config.toml
n_layer = 12
n_kv_head = 1
rope_fraction = 1.0
qk_norm = false
bias = "none"
init = "normal"
init_std_qkv = 0.027
init_std_up = 0.027
lr = 0.0117
weight_decay = 0.034
lr_head = 0.00435
doc_mask = false
train_tokens = 642600000
MLP neurons of a small language model. Each row is named by its layer, matrix (gate and up: input weights; down: output weights) and neuron, and shows model dimensions 384-479. Each number is 200 + 40 x the weight over its row's rms, rounded and kept within 0 to 999. A neuron's up and down rows have the sign that makes its largest values positive.
Before each neuron's rows, "fires before" lists the tokens most often just after its 100 highest values on Wikipedia text that the model never trained on; "fires after" lists the tokens most often just before its 100 highest values on Wikipedia text that the model never trained on. A number after a token or word is its count.

fires before: "0" 20, "5" 15, "4" 11, "2" 11, "6" 8
fires after: "0" 55, "9" 43
L4.gate514,231,295,217,242,143,210,192,153,209,167,207,181,172,220,148,169,171,226,137,151,190,201,292,268,173,175,191,193,189,162,145,215,229,271,195,207,226,191,212,239,276,163,213,225,232,255,186,196,204,256,174,191,217,178,193,234,275,139,114,187,191,247,215,193,249,196,194,190,197,139,136,120,128,173,184,215,214,189,175,215,201,210,176,223,196,201,250,158,189,169,199,160,186,227,193,227
L4.up514,170,247,189,194,161,218,192,184,214,149,200,226,193,187,145,156,198,209,134,149,198,204,289,274,273,130,197,196,240,130,189,208,223,293,177,164,237,198,182,211,280,219,178,240,232,238,174,196,216,228,195,207,214,186,189,244,268,125,125,207,173,251,233,229,200,210,211,217,230,143,191,105,139,174,156,192,188,217,191,177,191,211,148,237,161,257,257,174,180,175,146,185,157,237,174,216
L4.down514,122,209,225,169,231,259,160,177,227,218,114,183,190,190,189,195,206,194,169,142,163,212,244,195,117,225,144,228,224,144,142,202,186,218,187,229,144,229,148,132,196,161,192,233,176,182,139,175,227,144,263,161,229,68,224,239,212,190,124,181,204,228,226,208,288,190,243,205,209,263,216,254,223,209,224,250,255,195,194,222,173,200,222,177,238,124,193,215,257,170,125,164,213,217,191,181

fires before: "|" 61, "\n" 22, "-" 12
fires after: " |" 71, "." 8, ")" 5
L4.gate426,210,172,173,278,206,173,211,165,213,160,126,118,230,147,173,203,216,192,164,235,181,215,230,166,216,217,217,136,200,232,224,228,123,229,156,163,253,233,147,173,171,227,164,324,202,196,180,169,214,217,259,223,167,234,144,260,156,178,178,123,200,159,188,249,246,220,237,292,233,191,204,205,197,169,135,264,212,147,204,183,115,172,174,144,184,217,167,190,275,219,187,219,187,222,233,199
L4.up426,157,249,146,256,148,139,182,166,192,256,173,149,188,221,222,217,201,155,203,213,178,143,267,248,190,218,202,95,196,255,166,200,134,234,158,199,237,253,188,247,222,197,212,270,200,163,183,143,181,203,228,223,183,199,178,188,144,167,169,192,156,212,225,206,179,249,227,175,232,186,188,258,149,171,179,213,247,195,219,205,160,145,227,117,224,226,197,245,263,179,221,209,193,268,243,236
L4.down426,68,186,171,266,241,163,245,219,260,176,189,134,188,186,159,236,172,157,167,239,145,151,133,190,140,198,280,125,197,189,243,258,276,205,209,205,211,229,196,174,163,236,197,250,209,226,171,187,247,215,155,218,180,174,194,191,159,184,187,212,197,255,184,205,197,242,164,134,228,147,192,215,223,172,142,216,198,209,193,204,196,214,281,228,216,231,243,220,303,157,145,239,216,262,242,217

fires before: "\n" 47, "-" 5, "The" 4
fires after: "===" 28, "==" 14, " ===" 10, " ==" 9, " " 8, "P" 5
L6.gate554,179,228,194,245,186,270,173,113,126,191,209,191,194,168,254,113,183,202,251,180,211,274,227,192,203,158,160,171,216,233,128,220,205,239,198,206,215,148,232,177,144,221,158,204,176,227,244,214,131,210,179,144,198,171,101,195,243,192,155,212,208,219,218,177,127,141,158,194,132,186,224,245,160,184,172,227,235,228,222,145,196,233,197,214,180,185,272,155,151,235,274,194,213,175,227,170
L6.up554,150,226,165,154,145,220,240,231,236,303,214,176,218,165,195,200,232,159,182,191,172,222,216,249,183,258,255,146,186,162,161,241,269,189,222,195,203,216,246,156,263,207,228,269,213,202,176,193,183,151,203,250,298,235,206,236,218,242,245,200,226,209,235,163,155,229,235,167,209,221,252,180,230,154,179,173,192,259,244,224,271,257,210,140,239,196,134,203,247,234,226,176,219,188,214,150
L6.down554,248,250,252,218,232,173,141,230,118,167,186,155,256,205,186,178,216,113,216,243,233,210,248,237,253,146,247,194,172,209,187,222,226,280,148,228,214,278,156,207,218,255,200,140,208,188,207,156,219,166,256,159,220,185,151,230,209,178,199,231,186,184,177,183,262,214,194,175,221,128,207,245,242,257,164,199,228,257,190,240,278,215,188,176,191,151,208,122,171,246,239,147,259,140,151,227

fires before: "0" 73, "9" 10, "s" 7
fires after: "9" 27, "1" 19, " " 18, "0" 11, ":" 8, "8" 4
L9.gate1459,172,211,250,175,186,232,120,173,195,259,155,160,210,164,150,194,247,191,242,184,239,215,229,119,190,113,195,252,166,175,184,154,196,228,179,154,114,202,217,211,150,186,284,190,220,202,223,205,221,181,241,248,220,233,177,181,231,223,208,218,206,210,206,264,228,174,111,190,228,259,190,263,231,280,173,192,196,244,240,208,143,152,184,227,177,170,165,254,204,212,171,243,240,229,254,184
L9.up1459,218,246,271,167,210,228,180,229,150,216,182,108,219,195,151,211,206,238,226,173,252,198,177,149,220,191,258,204,154,243,153,183,246,194,194,191,213,237,241,188,106,142,285,188,266,170,185,233,159,198,257,226,196,244,186,177,191,203,167,212,219,266,147,183,253,178,176,211,220,248,208,258,300,248,201,239,233,288,264,216,174,154,194,185,168,230,158,182,230,195,178,239,240,217,231,223
L9.down1459,196,220,242,215,159,171,254,172,226,247,217,202,160,147,183,150,200,160,221,223,174,238,260,211,201,148,262,222,244,208,282,172,286,202,165,216,176,207,170,191,190,142,197,262,213,176,240,192,181,169,121,254,131,174,179,165,181,263,251,166,140,255,224,245,150,210,120,198,202,237,237,200,208,194,285,188,181,163,214,135,188,213,223,247,246,201,186,101,152,227,141,239,163,124,256,158

fires before: "1" 20, "7" 14, "2" 10, "3" 10, "8" 6, "4" 6
fires after: "1" 41, "9" 9, "," 5, "2" 5, "0" 4
L9.gate1390,238,171,194,272,198,189,230,110,157,162,160,141,246,189,220,185,221,190,200,180,219,184,161,233,212,136,256,151,221,228,198,174,150,161,254,224,187,196,229,131,155,166,201,164,241,183,187,183,208,217,233,235,194,196,199,188,224,229,161,172,236,297,149,220,180,229,193,272,231,230,189,177,202,221,205,200,190,250,209,182,189,231,224,182,142,293,221,166,226,196,204,205,206,184,191,209
L9.up1390,182,288,243,208,171,240,203,187,232,167,194,207,231,249,183,141,191,195,194,247,302,104,240,192,201,177,239,255,141,215,186,248,198,152,224,220,198,201,208,184,265,188,178,156,269,176,161,152,187,179,186,245,213,216,141,297,150,240,182,223,176,231,176,146,150,196,224,274,216,208,108,165,165,149,162,124,175,244,156,196,210,183,177,116,175,275,243,175,284,215,252,280,217,157,261,250
L9.down1390,236,179,146,231,202,241,210,215,227,245,172,115,143,238,212,183,219,239,239,171,194,202,194,161,154,224,244,155,181,277,248,169,195,205,213,147,211,154,250,262,277,148,172,239,169,99,163,226,190,147,222,206,197,164,221,266,236,216,269,262,255,187,192,236,216,236,149,278,207,227,162,164,145,259,256,239,226,172,178,256,275,227,267,204,246,208,237,191,226,215,168,180,166,219,231,213

fires before: "7" 13, "9" 12, "3" 11, "0" 11, "6" 9
fires after: "9" 61, "8" 23, "5" 7, "7" 4
L4.gate600,186,229,254,204,206,250,77,173,224,244,216,149,234,167,165,224,220,242,233,146,170,194,233,159,242,200,196,192,202,286,276,182,158,211,196,222,184,167,192,160,236,162,191,199,204,257,175,168,259,200,203,216,261,173,218,223,265,206,161,227,188,200,187,174,227,258,192,201,263,192,181,194,215,244,247,224,276,137,236,161,182,225,175,156,224,243,241,101,265,232,230,178,232,241,217,264
L4.up600,150,186,254,191,215,269,126,206,194,238,248,110,226,193,189,223,199,195,250,209,195,213,193,171,252,200,196,186,231,273,217,182,197,201,160,221,178,183,151,135,211,157,144,220,231,250,197,168,216,145,247,227,229,156,211,238,195,159,153,178,187,172,208,213,213,174,182,164,300,148,184,256,189,226,203,194,257,184,263,144,195,210,141,184,180,215,234,159,265,254,236,157,219,229,120,241
L4.down600,192,143,177,230,166,277,173,216,197,288,145,180,113,170,205,229,213,200,191,161,115,161,170,140,201,215,148,213,178,204,203,244,155,165,157,217,206,170,180,217,250,185,166,260,150,193,194,176,239,192,191,168,137,185,123,190,254,214,231,172,201,222,215,140,174,208,249,180,186,203,223,229,132,268,145,243,251,247,230,84,203,189,229,188,228,128,203,129,231,187,235,263,192,193,181,305

fires before: "\n" 56, "-" 28, "|" 10
fires after: "." 31, " |" 17, ")" 12, ")." 5
L9.gate1717,139,174,200,127,162,213,224,182,188,225,225,96,249,206,218,202,197,229,239,150,232,142,139,208,195,221,220,150,238,173,234,257,162,162,181,223,172,212,193,237,194,182,216,233,200,203,211,194,174,176,193,233,237,142,264,166,245,166,238,224,238,212,236,223,185,213,175,160,284,144,208,176,139,205,153,190,191,200,187,163,188,207,184,171,172,194,182,209,186,286,171,189,174,168,230,198
L9.up1717,137,161,240,249,252,197,271,203,248,167,82,175,240,225,216,254,199,223,209,197,193,106,174,141,178,218,223,183,146,148,261,210,165,198,240,208,217,185,237,291,231,260,120,176,181,209,251,181,234,204,167,276,224,254,209,242,194,160,188,178,207,206,149,244,186,216,149,222,159,205,219,185,196,251,201,132,152,138,166,248,214,154,150,150,189,203,292,199,228,243,164,166,161,202,171,167
L9.down1717,136,132,183,244,210,269,206,282,285,192,146,187,174,140,250,174,249,169,233,226,131,150,149,249,161,177,206,219,236,210,177,203,252,188,243,219,226,173,160,197,264,170,191,210,180,171,239,216,246,163,252,231,186,193,191,200,217,244,167,169,235,210,160,252,188,190,211,174,195,135,153,223,247,185,147,183,287,213,170,227,174,254,131,203,238,199,274,176,268,244,222,158,189,221,264,172

fires before: "1" 21, "2" 16, "8" 11, "9" 8, "0" 7, " of" 5
fires after: "0" 17, "3" 14, " a" 9, "4" 8, "8" 7, "9" 7
L6.gate1704,236,191,292,194,226,205,197,172,260,264,265,189,214,202,147,215,236,229,197,151,200,224,228,221,237,244,182,153,157,164,187,213,259,190,184,210,247,130,170,237,213,194,217,188,222,193,251,165,148,177,218,230,203,197,196,156,251,240,141,205,165,179,285,186,165,175,179,174,155,251,184,312,169,172,247,236,186,175,182,137,234,287,186,150,270,262,204,200,90,190,116,138,146,271,159,164
L6.up1704,189,169,209,206,132,216,177,208,244,194,235,185,276,218,182,213,131,251,190,142,150,201,254,114,194,171,221,186,196,247,176,212,215,175,216,187,199,192,206,177,71,177,237,182,251,165,250,142,243,127,223,220,223,95,223,196,244,206,143,125,186,210,221,163,143,219,213,151,210,176,201,222,253,206,133,195,229,199,230,134,255,242,239,179,170,154,209,212,213,214,184,205,189,273,129,214
L6.down1704,241,169,210,189,233,217,220,170,176,233,172,232,126,221,227,172,105,115,184,230,187,194,219,149,183,267,182,155,285,241,155,213,269,228,210,231,201,201,183,169,268,225,243,172,138,162,215,221,149,219,236,184,225,180,226,196,167,265,156,210,178,325,214,201,217,237,195,165,255,206,175,208,185,196,183,252,182,151,229,228,225,152,202,179,200,178,251,211,199,217,224,247,141,252,163,186

fires before: "\n" 73, "-" 24
fires after: "." 65, ".\"" 8, ")" 7, ")." 5
L4.gate971,201,129,174,240,231,156,200,127,203,186,184,196,243,204,212,239,180,230,235,214,180,209,287,245,208,215,180,178,236,250,226,213,139,195,168,175,225,169,144,155,147,191,169,298,195,202,243,147,177,253,247,235,304,230,153,207,163,245,100,165,234,106,150,208,205,236,217,227,277,191,219,206,223,189,161,280,214,183,193,193,160,191,189,138,169,201,179,126,182,239,183,235,190,203,170,204
L4.up971,249,149,215,245,279,209,198,173,197,185,192,173,220,188,165,226,175,198,253,232,177,170,206,210,206,154,204,197,229,242,216,204,131,198,175,169,209,164,157,137,184,196,186,244,241,236,165,160,211,227,216,237,245,245,173,238,193,222,174,139,278,94,149,194,218,205,233,230,286,186,228,239,224,200,183,307,190,182,197,180,135,209,162,158,175,198,174,146,182,230,199,191,233,161,182,151
L4.down971,167,150,178,192,164,169,136,205,256,139,121,213,213,156,181,127,225,206,166,211,166,143,117,188,183,215,191,193,237,211,251,195,171,206,226,214,205,173,123,159,158,155,135,226,250,177,194,229,183,227,202,176,212,209,239,209,179,197,221,162,195,137,169,212,162,190,198,207,242,182,241,123,179,207,190,222,232,186,248,199,284,262,205,169,225,172,248,175,224,192,190,210,203,262,201,143

fires before: "6" 15, "1" 14, "0" 13, "3" 10, "5" 10, "2" 10
fires after: "9" 100
L4.gate1071,214,229,164,180,147,252,134,110,259,122,255,228,258,232,157,166,231,261,205,187,190,206,205,168,258,185,174,172,208,316,186,229,226,225,273,131,233,136,212,172,282,139,198,145,274,158,172,178,239,233,217,203,261,220,182,221,269,220,293,174,249,201,249,183,210,167,206,262,205,162,177,153,184,180,205,196,218,232,188,213,236,284,186,208,218,213,171,180,206,231,226,208,213,181,169,215
L4.up1071,200,253,183,168,177,169,159,186,240,202,162,242,194,203,180,228,215,213,107,164,186,176,226,186,197,252,206,136,151,117,195,152,242,221,213,236,270,175,273,182,279,143,173,156,177,209,233,196,169,201,168,209,241,247,129,250,228,211,187,188,117,256,178,210,226,220,257,226,220,190,191,176,178,212,272,189,239,215,266,218,172,192,191,124,226,183,219,140,281,197,186,173,223,223,240,257
L4.down1071,161,194,204,163,173,172,198,124,207,172,235,239,197,182,193,222,189,215,151,108,255,232,181,210,180,211,159,187,171,224,125,230,104,133,208,227,209,235,223,239,238,205,284,155,192,213,245,167,227,227,233,191,178,201,177,197,225,182,205,166,275,179,209,219,210,211,236,156,158,268,203,175,167,159,247,192,212,205,242,140,149,217,214,185,227,150,167,211,175,157,159,180,201,114,155,251

fires before: "\n" 47, "-" 11, "===" 8, "The" 7, "|" 5
fires after: "==" 35, " ==" 26, "\n" 19
L4.gate1326,176,181,246,245,142,225,288,159,219,223,250,117,188,98,190,179,242,147,256,176,263,195,159,158,211,188,286,250,208,212,149,131,187,230,206,157,161,186,228,197,178,231,233,205,209,182,244,235,195,209,187,156,186,147,197,177,207,233,208,144,183,266,257,147,168,191,110,164,220,154,213,148,136,259,58,224,194,201,244,242,139,188,190,194,197,178,197,160,175,222,182,191,196,136,268,176
L4.up1326,230,220,211,203,205,270,230,240,254,237,234,128,187,180,157,196,214,208,233,201,239,216,145,236,152,230,240,241,191,190,128,131,203,287,223,247,237,194,231,180,255,202,247,184,185,195,174,201,199,294,197,184,203,236,202,187,209,155,141,199,157,236,234,178,191,203,165,148,244,98,207,152,147,254,98,204,245,199,310,155,144,192,199,204,203,205,218,197,181,201,180,253,222,153,297,171
L4.down1326,122,265,217,247,126,184,155,251,194,253,168,261,117,172,247,227,237,180,221,269,157,211,200,150,212,150,233,256,212,261,127,198,283,196,169,236,261,228,204,154,201,219,181,226,217,179,254,169,167,169,152,132,166,153,109,304,192,247,169,190,200,172,161,182,192,214,184,178,146,221,205,270,227,234,242,146,156,194,204,233,153,230,221,210,236,163,193,203,236,277,256,196,185,284,170,201

fires before: " " 61, "\n" 7, " —" 5, " (" 4
fires after: "0" 46, " " 6, "2" 5, "vo" 4
L6.gate1443,150,268,203,259,165,225,183,179,183,271,210,156,214,91,206,172,130,238,214,187,182,142,263,174,206,201,156,254,249,137,200,205,208,236,285,210,163,215,198,204,272,234,220,191,240,214,195,237,145,206,183,189,102,188,237,186,236,237,318,189,206,193,281,215,166,246,154,189,148,153,236,149,172,130,169,178,194,149,174,213,183,159,184,141,162,282,175,178,233,205,187,193,214,194,199,167
L6.up1443,155,255,168,221,201,204,231,196,217,217,233,166,193,156,206,211,131,187,192,217,147,184,257,179,231,191,213,274,200,129,222,186,197,229,237,186,207,260,210,195,241,162,263,181,265,175,239,211,204,261,168,188,222,218,206,256,243,208,248,223,222,192,277,215,137,223,150,239,169,176,254,127,225,100,161,211,207,208,109,246,197,146,126,211,182,207,191,160,179,188,193,207,246,199,217,185
L6.down1443,169,261,176,268,219,168,226,234,248,203,163,235,238,231,202,201,188,167,193,125,191,151,183,212,211,185,290,180,179,238,134,263,176,178,254,225,234,261,217,143,197,225,178,208,287,215,158,176,244,201,175,132,177,285,203,184,231,210,181,116,135,221,204,217,203,114,179,169,155,209,218,287,189,243,220,219,187,254,195,205,246,171,271,253,271,277,246,133,192,200,156,189,230,252,170,264

fires before: "\n" 25, "-" 12, "===" 10, "The" 6, "In" 4
fires after: "==" 49, " ==" 23, "\n" 23
L9.gate1135,194,254,189,199,242,150,243,236,164,216,196,175,215,201,243,228,229,239,108,291,202,196,195,157,187,187,204,203,266,159,242,179,239,255,233,230,194,202,178,171,181,252,178,203,227,213,221,162,115,190,198,176,172,202,156,221,201,259,224,208,223,160,169,188,203,143,238,174,171,202,227,233,256,204,126,269,198,203,140,282,221,204,165,264,216,149,168,236,222,191,172,174,239,186,215,198
L9.up1135,155,180,233,183,227,214,217,205,193,223,192,199,134,211,193,170,209,205,207,252,192,177,209,148,131,194,182,205,162,141,172,255,215,215,223,164,191,220,210,199,230,190,227,232,178,229,186,173,161,219,215,148,225,150,226,222,189,293,230,207,211,196,210,230,150,246,164,185,224,183,253,189,208,160,156,242,198,184,139,221,239,187,132,170,239,184,164,239,172,237,149,216,192,169,182,252
L9.down1135,181,154,83,310,239,194,203,223,187,256,226,252,174,204,229,191,173,215,132,208,186,162,297,223,198,179,205,140,186,187,137,215,299,215,117,184,194,210,139,173,75,217,200,226,192,217,171,219,277,213,110,105,235,174,231,208,228,199,234,159,244,234,203,194,180,201,207,158,171,172,101,235,218,202,98,185,195,247,194,238,174,253,191,190,219,181,116,213,211,250,215,154,209,179,196,209

fires before: " " 61, "\n" 14, " +" 10, " −" 9
fires after: "0" 30, "3" 12, "1" 11, "4" 8
L6.gate743,239,224,171,242,218,224,203,249,200,203,192,194,241,180,144,153,212,176,232,252,182,165,130,127,212,234,186,146,208,158,218,207,223,273,253,232,218,235,216,185,201,196,178,247,286,209,164,191,131,249,182,218,229,229,201,193,263,249,174,171,150,223,251,230,222,183,175,213,213,254,201,229,240,200,161,196,168,249,164,202,168,101,207,216,272,222,90,191,241,157,224,134,217,193,205,256
L6.up743,223,238,164,295,167,296,273,142,234,216,236,123,264,241,213,245,172,219,156,169,224,147,233,169,199,138,186,211,242,182,241,186,208,238,245,191,159,227,160,272,198,216,205,197,147,237,196,158,244,210,291,201,201,136,238,201,285,186,154,131,208,134,219,148,274,164,156,164,171,247,202,127,169,162,213,228,123,241,207,225,209,210,178,196,205,175,171,186,212,160,203,185,237,225,216,220
L6.down743,129,241,183,205,196,143,323,250,184,272,193,239,157,218,234,201,204,176,189,228,135,159,141,143,198,216,175,215,222,128,213,173,231,108,176,149,237,233,257,188,92,228,232,186,211,140,222,138,233,200,166,167,257,236,220,215,218,200,318,181,238,125,207,205,219,239,194,161,162,225,193,112,221,191,244,205,74,183,279,239,206,185,171,153,147,234,229,167,205,208,224,280,180,195,229,221

fires before: "|" 56, "-" 21, "\n" 19
fires after: " |" 65, ")" 8, ";" 4
L9.gate1570,234,178,256,131,220,254,280,259,239,208,165,182,222,91,179,228,199,210,197,212,137,138,185,142,136,200,251,193,182,180,179,157,210,224,241,177,240,223,224,177,198,145,248,211,141,137,165,231,218,239,192,277,176,190,199,197,200,145,282,177,139,196,168,234,178,250,203,220,196,176,145,139,151,256,143,170,219,210,103,130,154,175,231,193,196,223,269,150,214,222,238,281,204,237,117,158
L9.up1570,158,114,224,156,185,218,221,198,238,109,196,135,230,218,222,209,254,197,240,185,199,125,188,238,198,195,211,177,226,185,217,178,177,150,209,161,225,172,208,224,180,106,215,237,165,221,233,173,151,248,191,241,225,198,196,177,274,137,176,194,197,194,276,203,230,206,196,148,184,209,227,255,183,280,137,211,162,186,200,180,236,202,231,142,229,266,254,224,253,133,156,209,158,139,221,185
L9.down1570,129,160,301,224,167,226,253,221,267,198,136,175,217,162,195,162,246,169,208,274,270,121,183,222,244,247,223,222,177,236,287,172,193,194,316,159,64,193,212,215,171,200,113,226,160,178,227,171,145,124,232,172,175,212,186,197,232,200,185,192,127,208,164,140,197,174,209,134,237,172,213,232,210,241,155,163,191,242,185,224,248,188,163,174,207,247,268,244,239,201,233,156,211,222,203,122

fires before: "\n" 70, "-" 30
fires after: " =" 43, ")" 16, " career" 4
L9.gate889,183,178,193,228,198,202,154,262,289,206,191,118,244,187,192,169,181,206,191,219,207,176,192,228,206,171,181,223,201,166,220,181,175,209,195,175,205,177,206,179,210,246,223,264,237,209,225,191,147,208,169,168,182,204,203,188,233,271,175,150,249,165,250,202,220,191,305,223,212,287,126,248,208,237,132,201,217,277,252,246,145,200,225,98,225,138,220,179,213,193,189,210,225,188,192,198
L9.up889,221,229,209,222,201,232,229,212,231,163,189,217,208,206,189,208,202,205,132,195,195,204,248,269,166,175,257,209,184,207,223,191,169,216,311,147,191,191,284,315,237,204,140,278,170,170,246,196,181,255,195,214,254,204,174,208,195,192,218,84,186,212,203,225,131,212,239,229,144,194,186,232,224,173,164,282,196,109,239,195,150,127,205,165,144,146,193,180,152,197,235,110,220,253,137,205
L9.down889,188,238,266,221,73,203,92,240,234,166,162,180,194,246,195,244,244,225,237,217,159,139,226,274,152,156,230,240,266,156,206,186,234,255,249,138,119,226,167,201,222,231,180,131,198,186,161,187,259,143,160,199,204,205,199,214,179,162,180,192,192,205,253,125,196,201,173,244,196,163,224,237,187,192,165,219,168,218,169,169,183,112,299,269,228,148,244,198,160,219,146,192,238,251,211,185

fires before: "|" 45, "\n" 38, "-" 12
fires after: " |" 55, "." 21, ")" 7, ")." 4
L9.gate1716,155,210,130,162,252,163,211,279,188,179,223,204,206,185,228,157,182,210,181,214,237,209,150,243,187,125,200,175,209,182,193,202,164,161,202,224,275,217,209,193,259,193,199,163,152,178,180,250,249,199,162,248,187,203,194,168,127,154,173,206,274,145,254,200,288,223,162,280,196,182,225,160,209,174,162,201,211,175,174,244,169,189,241,157,264,170,222,216,183,154,177,221,247,272,133,183
L9.up1716,136,169,216,241,217,261,235,269,223,118,159,149,193,120,203,220,242,222,219,185,196,172,152,229,203,223,163,166,147,198,253,157,183,236,267,260,283,213,227,275,271,201,227,217,204,183,185,226,167,203,173,295,213,185,163,163,164,256,116,113,216,183,170,225,161,184,195,184,254,182,265,190,193,135,116,118,269,184,134,192,140,135,212,181,189,284,214,214,218,182,228,180,217,275,203,200
L9.down1716,206,206,194,175,227,172,212,209,243,206,179,247,144,205,191,226,176,166,211,164,195,161,145,170,187,232,280,186,152,170,204,208,231,245,215,198,177,180,180,156,221,189,234,250,239,169,140,180,176,176,172,201,168,113,206,211,165,207,195,212,249,171,192,218,190,208,220,186,188,124,229,189,221,257,177,180,170,220,175,257,253,226,200,247,170,164,232,205,278,207,87,217,235,188,213,244

fires before: " —" 47, " the" 13, "\n" 11, " G" 4, " " 4
fires after: " —" 48, " (" 7, "," 4
L4.gate948,255,197,189,240,183,215,134,178,156,141,235,257,181,238,216,193,211,180,252,219,215,109,202,187,225,222,229,241,232,198,150,336,211,237,189,190,166,186,179,201,231,183,176,162,159,237,283,234,243,208,182,137,136,167,222,184,232,221,239,216,189,148,233,192,198,196,208,176,127,198,259,165,165,251,233,294,245,241,181,136,170,196,275,228,219,160,224,117,84,284,115,226,124,151,132,221
L4.up948,255,263,172,284,203,169,96,174,171,180,133,219,151,273,208,218,232,150,220,251,237,119,234,181,166,242,201,223,216,223,182,324,226,281,201,245,193,154,194,203,207,183,159,179,197,227,252,214,197,244,229,130,168,190,200,189,248,187,150,240,212,144,214,222,212,188,189,224,143,195,237,177,171,245,187,247,284,268,193,136,193,251,216,219,169,186,246,165,137,293,148,190,146,155,192,186
L4.down948,159,165,206,249,203,207,125,129,221,193,221,223,104,183,264,195,206,194,198,281,192,126,213,188,238,193,226,237,180,154,162,231,259,57,193,240,232,175,178,230,231,175,204,224,221,207,229,208,174,171,180,166,206,208,192,256,206,185,206,220,153,198,190,206,256,146,210,267,176,178,216,192,186,162,225,224,162,249,196,170,159,127,229,230,171,161,172,195,193,182,199,243,213,153,152,227

fires before: "\n" 38, "-" 23, "The" 8, "===" 6, "|" 6
fires after: "==" 35, " ==" 21, "\n" 17, "===" 15, " ===" 4
L6.gate559,200,254,185,220,215,194,261,150,156,210,170,205,196,165,236,222,156,156,206,199,148,287,189,188,227,193,181,272,207,228,211,232,251,140,143,190,258,214,147,243,156,240,188,131,238,156,178,222,159,260,219,253,211,201,146,198,220,197,227,241,214,184,183,157,131,209,205,234,202,192,206,215,185,227,191,187,179,196,135,174,213,123,239,147,224,214,271,172,223,198,209,133,233,159,178,152
L6.up559,188,162,246,207,193,197,217,215,166,220,139,253,121,205,251,189,240,280,153,236,275,172,212,156,208,263,213,150,230,242,129,129,214,270,214,205,112,137,210,172,162,199,221,232,219,226,195,156,141,210,285,133,268,184,215,219,158,263,140,152,255,210,224,202,126,130,201,218,143,212,201,148,233,185,203,272,152,234,204,242,159,256,155,241,185,191,159,175,171,206,198,214,201,278,227,232
L6.down559,148,237,107,199,229,198,177,184,213,197,187,222,190,229,213,144,156,231,267,192,147,186,296,156,217,194,247,240,212,174,186,206,225,255,167,175,168,189,254,236,141,238,140,236,167,250,172,204,207,144,262,165,254,168,253,250,240,192,179,202,262,209,152,211,175,134,240,176,132,82,144,115,158,306,159,157,237,238,198,256,163,165,165,183,144,172,171,130,208,156,180,194,193,183,106,179

fires before: "|" 58, "\n" 33, "-" 5
fires after: " |" 69, "." 23
L6.gate1438,194,125,225,238,219,120,232,217,239,171,193,157,195,176,206,174,205,192,239,191,184,221,193,155,187,161,184,189,178,242,206,220,147,197,213,242,237,245,187,160,201,159,172,301,208,235,184,178,235,250,221,236,183,275,178,207,106,200,149,204,110,208,152,217,223,212,231,201,194,154,175,253,135,198,161,221,207,159,146,168,143,198,259,226,217,246,198,234,249,283,245,227,115,188,184,248
L6.up1438,174,145,217,214,183,157,228,212,247,186,174,150,211,160,193,184,202,192,227,183,191,236,207,208,189,178,229,171,146,287,166,206,136,183,215,225,215,233,237,143,209,158,216,265,204,228,138,150,183,200,228,229,206,258,182,161,121,236,165,258,217,195,175,173,232,244,179,212,231,137,163,307,159,145,177,212,209,147,167,234,150,183,218,222,230,242,191,232,209,233,229,234,126,215,233,263
L6.down1438,154,171,167,217,288,106,202,196,259,177,203,229,210,181,205,200,182,158,145,197,196,149,155,242,187,221,233,106,222,191,266,149,234,224,228,154,232,215,184,154,226,283,152,259,238,173,158,239,251,242,187,169,187,173,162,191,228,165,190,163,268,182,192,183,190,197,111,138,254,157,201,136,228,118,187,169,231,184,182,136,222,148,324,298,213,255,228,257,269,236,159,197,214,263,221,170

fires before: "\n" 72, "-" 10, " " 7
fires after: "." 48, " " 8, ")." 6, ")" 5
L9.gate403,161,154,174,205,233,160,182,285,193,230,198,167,216,190,221,248,113,188,190,209,182,172,196,144,155,210,245,209,189,213,252,199,176,208,190,249,226,253,144,233,191,146,209,250,213,237,184,151,219,277,224,200,165,257,193,230,176,185,206,180,187,169,234,267,261,197,205,218,217,211,175,264,180,241,162,219,185,183,128,191,142,161,240,220,198,201,185,107,133,292,204,185,243,201,150,202
L9.up403,219,202,166,168,221,169,208,196,188,161,195,133,201,135,235,228,228,266,191,152,154,128,223,258,201,269,212,202,167,167,173,190,147,180,179,241,181,192,250,178,178,229,221,200,236,132,253,135,165,253,190,230,183,233,200,160,215,235,202,132,159,181,216,217,230,218,165,223,256,195,210,208,195,175,153,186,209,179,125,182,207,175,242,186,270,219,215,173,208,233,158,172,183,117,152,219
L9.down403,170,174,258,169,178,159,146,206,250,262,159,161,241,192,213,181,185,323,177,262,195,202,152,195,214,222,198,241,286,221,182,253,236,180,197,141,126,220,233,213,243,261,165,219,192,193,207,158,175,245,192,210,190,188,166,176,179,195,187,228,255,169,240,199,246,208,156,187,247,196,258,268,209,214,160,214,228,255,215,200,185,195,173,124,189,172,183,211,200,187,206,256,174,195,182,156